config.toml
num_hidden_layers = 13
hidden_size = 448
num_attention_heads = 7
num_key_value_heads = 7
head_dim = 64
intermediate_size = 1536
vocab_size = 8558
hidden_act = "tanh_gelu"
norm = "layernorm"
norm_place = "pre"
norm_eps = 1e-05
positions = "rope"
rope_theta = 3070.0
rope_fraction = 1.0
qk_norm = false
attn_scale = 0.125
bias = "all"
tie_word_embeddings = true
parallel_block = false
init = "normal"
init_std_qkv = 0.0178
init_std_o = 0.00349
init_std_up = 0.0178
init_std_down = 0.00349
optimizer = "adamw"
learning_rate = 0.000656
lr_mult_o = 1.41
beta1 = 0.95
beta2 = 0.95
lr_head = 0.0043
max_grad_norm = 1.0
warmup_steps = 251
schedule = "wsd"
decay_fraction = 0.859
decay_shape = "cos"
final_lr_fraction = 0.1
batch_tokens = [32768, 65536, 98304]
max_seq_len = 1024
doc_mask = false
train_tokens = 355100000
max_steps = 5455
dataset = "wikipedia_en"
MLP neurons of a small language model. Each row is named by its layer, matrix (up: input weights; down: output weights) and neuron, and shows model dimensions 128-223. Each number is 200 + 40 x the weight over its row's rms, rounded and kept within 0 to 999.
After each neuron's rows, "fires on" lists the tokens most often at its 100 highest values on Wikipedia text that the model never trained on.

L8.up246,246,213,178,160,208,178,174,198,237,216,236,222,102,249,166,189,237,157,221,218,202,219,209,155,174,275,169,149,248,203,222,235,237,179,222,159,294,273,151,223,278,211,199,198,205,183,154,183,172,211,236,145,202,195,162,253,204,162,238,193,148,141,203,153,183,205,227,167,219,158,174,222,212,156,269,73,226,203,231,199,191,188,195,138,187,223,227,291,205,234,157,199,262,212,245,140
L8.down246,236,171,131,215,159,212,228,151,226,211,147,208,172,306,283,147,214,222,166,236,170,213,230,234,230,227,240,180,211,228,178,222,126,218,202,195,265,192,166,252,206,183,153,292,181,159,191,321,179,255,198,191,102,230,168,206,205,159,222,205,161,216,180,238,225,182,232,209,280,238,217,247,221,239,176,193,131,209,213,251,189,245,159,152,187,164,124,238,217,192,226,97,270,184,163,235
fires on: " and", " in", " of", " all", "st", " ex"

L4.up143,304,185,253,251,256,224,202,223,156,285,176,222,190,283,199,120,253,252,196,138,228,181,206,141,203,208,202,157,174,219,200,149,263,153,176,188,154,161,207,271,229,192,122,200,143,212,210,248,199,231,219,146,200,141,155,220,240,170,167,240,266,214,199,242,201,187,171,231,250,103,269,240,221,205,241,201,193,296,180,208,214,206,183,299,168,175,205,207,196,195,186,260,198,286,215,203
L4.down143,233,204,168,225,209,220,204,246,210,107,171,154,218,147,260,198,255,213,181,178,228,229,185,193,245,166,213,137,204,216,259,199,198,186,185,217,179,201,189,227,204,163,222,220,178,253,159,189,129,191,193,184,170,204,163,183,209,172,173,235,117,200,178,141,238,204,148,225,200,229,190,229,202,225,273,259,126,152,167,120,131,303,208,208,209,269,199,256,268,204,194,205,167,165,190,163
fires on: " dis", " al", " sub", " Super", " dr", "ub"

L6.up774,189,253,214,235,237,189,278,231,171,219,224,272,146,186,217,179,131,158,184,173,222,225,209,162,178,240,196,190,207,208,144,162,249,157,154,196,205,234,198,237,182,231,156,190,234,253,145,190,205,125,198,191,187,277,204,219,244,231,235,198,213,173,214,148,162,155,202,228,192,178,135,203,180,211,230,122,160,251,203,175,156,191,260,155,239,190,186,242,115,184,192,209,236,214,174,159
L6.down774,153,225,250,159,190,256,251,163,175,150,199,170,208,218,198,179,192,166,222,221,183,242,220,209,222,213,241,190,188,167,277,158,236,212,204,218,177,254,247,139,254,185,184,221,293,252,226,195,257,243,169,184,192,185,128,121,173,204,228,185,238,162,197,165,204,159,218,214,235,115,173,164,264,230,189,167,169,136,207,197,146,219,161,240,150,149,179,245,157,196,213,171,175,172,238,136
fires on: "on", "c", "n", "ac"

L4.up340,200,136,239,260,195,157,208,164,122,146,205,299,209,206,217,236,191,221,212,233,203,269,221,231,203,197,204,214,277,227,136,215,188,183,141,218,190,196,193,249,124,172,198,223,231,162,211,246,224,128,204,164,240,116,236,214,131,207,217,214,183,194,206,203,140,218,197,182,194,135,164,178,103,187,166,174,201,250,158,218,167,232,284,250,171,233,170,114,184,173,227,200,212,220,218,165
L4.down340,222,236,318,163,154,237,273,281,185,288,201,137,192,173,228,221,238,148,217,240,187,191,184,214,214,183,126,218,246,238,268,195,126,148,158,164,183,214,271,120,181,208,194,210,203,153,204,144,195,160,272,228,203,235,154,182,182,173,221,157,248,173,251,207,249,148,201,195,183,250,188,255,129,121,194,207,229,174,169,176,159,174,187,134,227,202,106,299,220,149,236,164,190,175,243,259
fires on: ",", " and", "f", "z", "ount"

L4.up1363,220,185,188,228,213,174,202,165,128,244,187,211,198,272,187,97,160,221,197,190,164,165,227,177,202,246,205,146,251,195,191,123,228,197,164,135,216,192,199,202,191,212,178,265,272,259,205,247,161,250,178,202,200,231,169,170,200,216,242,279,183,167,191,214,206,261,174,203,181,110,226,182,219,211,226,164,172,266,217,172,222,240,212,212,144,199,185,224,232,201,196,204,187,180,224,189
L4.down1363,229,168,196,146,162,271,249,250,219,224,171,166,235,244,235,228,204,230,148,196,219,283,175,205,144,157,262,243,257,208,146,261,173,207,142,200,201,238,167,260,229,202,150,281,190,165,155,191,184,147,186,248,311,219,136,141,190,221,157,243,184,76,144,211,130,140,151,171,217,187,142,200,222,162,248,167,152,188,259,238,183,192,216,258,240,261,201,158,264,281,198,164,170,254,249,165
fires on: " in", ":", " at", "ia", "ot", " www"

L5.up562,214,199,278,208,200,145,228,213,165,184,260,155,154,173,173,159,209,163,151,99,155,213,209,171,213,208,200,180,186,136,125,177,270,200,246,189,243,285,305,171,195,152,209,205,126,228,218,194,193,200,254,149,207,218,181,224,254,220,150,238,218,186,221,170,181,201,210,209,228,183,166,230,189,173,226,143,190,232,201,136,186,148,246,207,199,135,249,196,225,182,206,200,206,229,231,158
L5.down562,201,284,220,212,178,221,219,183,191,127,186,167,249,206,219,159,211,155,225,174,161,161,164,171,192,181,140,243,166,189,211,174,235,198,181,194,226,293,207,139,240,170,235,170,194,295,211,210,268,168,211,245,204,176,157,199,157,206,218,173,183,220,245,146,147,220,139,248,219,211,195,190,242,241,256,181,187,152,216,254,143,178,228,211,227,229,172,198,201,186,146,124,177,175,255,136
fires on: "on", "n", "id", "ri", " fin"

L4.up58,218,181,153,214,192,191,233,177,114,254,231,199,181,256,198,185,202,238,255,143,146,204,254,173,165,222,199,176,237,273,223,187,248,201,239,194,209,202,251,224,163,192,189,190,158,161,196,166,117,182,199,95,167,157,168,238,188,165,162,212,161,197,196,190,191,161,206,200,181,143,222,191,206,203,176,262,193,285,244,148,236,129,163,291,73,155,297,178,223,221,222,234,202,250,203,191
L4.down58,173,162,209,175,262,254,157,143,144,188,295,188,241,119,248,174,224,185,159,183,148,137,268,235,242,163,187,224,210,264,209,217,217,174,201,326,224,196,170,212,202,206,169,253,190,262,234,119,125,217,181,150,190,241,143,136,233,171,208,258,185,244,208,201,174,201,240,194,167,252,239,206,201,231,187,247,193,214,154,232,146,196,250,262,154,218,171,181,213,142,204,175,209,144,307,151
fires on: " under", " Super", " dis", " inter", " at"

L5.up950,240,197,274,199,222,199,149,241,261,240,173,211,118,199,181,162,195,244,237,207,114,211,144,120,181,283,182,148,150,250,193,224,185,154,222,170,275,254,175,225,214,211,146,174,197,246,175,192,182,225,235,207,173,192,183,217,166,140,202,190,247,138,195,168,167,149,193,132,168,244,185,160,217,163,200,163,220,241,174,134,259,258,126,206,174,239,245,335,206,233,211,186,190,274,194,171
L5.down950,184,133,207,183,226,184,222,127,185,177,232,204,159,165,167,208,238,195,179,224,240,242,175,270,251,198,165,201,188,230,235,203,222,188,268,236,218,201,192,182,241,193,147,183,245,218,187,247,224,163,210,145,166,226,222,240,174,211,243,237,178,157,231,209,187,209,238,245,228,151,198,242,154,232,282,265,145,183,258,177,196,156,232,225,219,154,161,146,150,137,213,236,171,224,208,210
fires on: " of", " reg", " and", ":", "°", " |"

L6.up569,215,149,267,227,309,122,221,237,228,189,230,213,157,217,222,165,175,203,215,173,210,198,267,221,156,243,213,178,223,171,194,197,207,174,229,213,223,195,153,259,205,258,109,241,217,239,117,208,156,224,210,171,192,196,164,188,230,210,209,296,199,144,243,217,133,231,225,145,202,151,201,254,204,188,203,211,98,340,268,223,154,234,218,262,234,315,226,234,245,191,200,170,254,214,239,187
L6.down569,164,181,235,181,205,192,216,222,229,193,196,208,165,195,117,114,199,163,230,194,220,206,230,216,210,249,181,175,258,249,115,190,256,183,214,198,193,252,213,121,249,207,195,237,242,158,177,175,185,149,216,152,234,176,205,115,180,209,239,286,219,147,174,224,131,269,200,234,220,87,225,255,229,145,230,170,161,197,229,283,186,237,215,232,219,175,261,150,258,235,149,205,244,234,194,227
fires on: "',", " in", " /", " mi", "}", ":"

L4.up393,155,274,182,204,174,182,185,217,188,232,209,220,182,182,234,224,163,166,235,153,249,303,269,202,194,176,141,192,260,202,176,191,211,133,192,173,188,236,223,242,220,185,210,208,214,104,161,177,249,252,235,160,232,204,237,235,159,161,179,196,161,190,233,286,125,187,180,165,162,190,205,237,123,207,117,234,195,231,174,182,199,255,311,225,195,158,145,204,85,160,196,179,196,284,213,191
L4.down393,232,214,253,195,164,146,150,226,211,240,244,258,262,145,252,121,185,239,240,237,181,216,132,300,207,198,139,197,174,223,195,206,159,212,152,168,216,172,182,170,239,153,215,184,186,200,167,218,247,182,178,165,174,221,188,123,192,200,189,241,286,170,172,188,191,241,262,243,108,231,154,209,272,167,205,289,187,241,229,261,179,185,173,255,262,195,220,176,192,155,246,166,208,189,218,217
fires on: "w", " which", "z", "ong", "ure", ","

L4.up157,246,194,168,190,233,107,178,155,171,294,172,167,207,207,201,265,209,234,154,212,143,213,248,256,218,210,158,180,186,216,197,244,222,144,218,219,281,257,226,225,223,175,169,247,119,166,185,215,213,209,222,67,103,204,185,116,213,240,165,98,186,145,151,205,182,163,249,243,184,152,216,200,145,210,283,210,154,238,273,202,252,221,154,230,181,197,218,218,257,200,206,192,222,226,203,178
L4.down157,158,167,205,195,267,164,175,273,240,150,229,145,178,132,237,179,155,144,216,142,189,121,207,160,237,178,195,194,201,170,151,236,158,244,184,236,191,253,268,215,210,205,244,184,225,192,222,230,251,99,158,168,265,183,240,229,231,224,192,233,160,191,174,208,260,282,193,191,141,242,237,146,177,204,234,289,268,122,175,176,244,212,197,138,193,239,246,140,254,116,182,153,260,207,191,204
fires on: " at", "S", " pro", " S", " for", " P"

L6.up548,248,243,243,206,256,198,241,229,187,178,150,176,179,197,212,116,250,180,224,176,226,194,232,182,249,232,192,209,198,272,227,246,202,164,144,308,232,198,210,263,202,171,141,269,197,265,167,163,177,208,165,242,214,179,159,177,235,125,214,236,214,194,283,239,85,196,165,216,210,192,186,248,172,181,227,171,178,142,182,191,246,242,239,236,154,235,196,249,223,188,165,232,248,213,145,188
L6.down548,249,180,252,169,147,192,224,155,207,202,162,83,154,161,211,212,251,156,220,258,205,165,240,212,208,218,200,222,242,285,184,194,195,125,178,322,215,198,176,220,211,162,161,238,269,210,228,127,197,216,111,254,187,207,217,156,205,148,182,209,247,170,204,228,174,221,143,192,164,276,200,208,192,232,227,213,205,151,132,182,221,260,180,93,218,235,136,257,190,154,242,178,221,183,147,202
fires on: "e", "ere", "ade", "se", "le", "me"

L8.up344,261,277,212,208,237,198,181,180,129,184,186,207,206,214,196,172,212,240,193,129,140,181,232,212,218,232,195,185,210,212,212,250,295,246,156,154,218,221,192,237,116,159,176,172,133,188,200,253,160,157,178,117,133,211,141,269,251,111,140,215,155,137,230,236,209,163,218,192,170,174,187,204,214,192,218,211,189,281,186,139,239,149,221,240,158,153,175,204,231,260,214,127,204,313,168,226
L8.down344,218,221,224,149,211,174,165,95,141,274,236,231,195,125,208,142,155,164,192,183,164,210,220,294,190,198,161,206,179,213,256,166,198,227,197,209,205,144,239,104,206,250,252,224,187,202,246,214,195,185,170,192,184,280,175,235,219,238,192,224,293,243,218,210,228,133,165,232,193,199,225,167,130,249,171,241,173,178,180,134,242,228,165,193,237,132,163,235,221,231,197,247,159,272,242,182
fires on: "-", "ro", " co", " under", " dis", "he"

L4.up1132,208,258,168,196,200,181,273,222,163,198,305,230,192,217,175,152,199,197,64,182,183,246,180,189,166,289,200,216,158,176,209,176,174,175,217,212,207,244,135,238,233,216,186,265,190,197,205,239,204,168,197,175,124,222,95,151,228,206,194,183,157,175,205,252,176,197,208,157,229,147,197,250,172,185,210,195,174,238,218,225,210,168,243,227,172,154,196,198,158,189,224,217,197,174,207,177
L4.down1132,230,161,155,145,221,168,233,155,207,225,189,167,242,192,239,140,180,163,100,224,203,291,218,170,171,263,215,181,234,257,210,133,168,233,239,190,177,172,201,229,246,233,216,250,202,210,187,201,237,200,225,187,172,246,174,229,123,144,217,144,197,250,225,219,184,253,234,269,208,176,201,243,165,176,263,256,133,207,185,167,182,171,213,134,326,148,230,209,191,168,187,194,236,178,164,163
fires on: "ot", " language", " title", "it", " class"

L5.up816,192,221,157,249,193,169,265,226,186,205,187,173,189,152,215,219,171,130,221,248,245,213,242,215,175,219,232,207,229,215,211,245,218,232,218,313,189,175,216,267,217,160,210,243,222,282,213,233,238,269,227,191,243,185,115,176,253,183,226,194,265,205,186,258,123,328,158,188,173,165,246,211,137,200,201,258,206,183,171,229,242,218,225,171,235,219,188,191,278,152,162,217,202,192,218,135
L5.down816,225,182,238,107,195,230,183,210,147,198,191,199,161,200,316,253,281,187,249,243,197,213,232,126,233,183,254,167,180,212,178,188,207,224,196,172,179,154,223,227,152,217,184,199,227,193,231,219,259,172,214,226,260,163,209,204,222,159,186,160,214,158,185,166,198,234,223,169,245,130,262,189,116,226,279,178,213,235,192,208,231,171,195,181,134,246,171,295,110,246,190,164,157,196,182,211
fires on: "le", "ce", "6", "ade"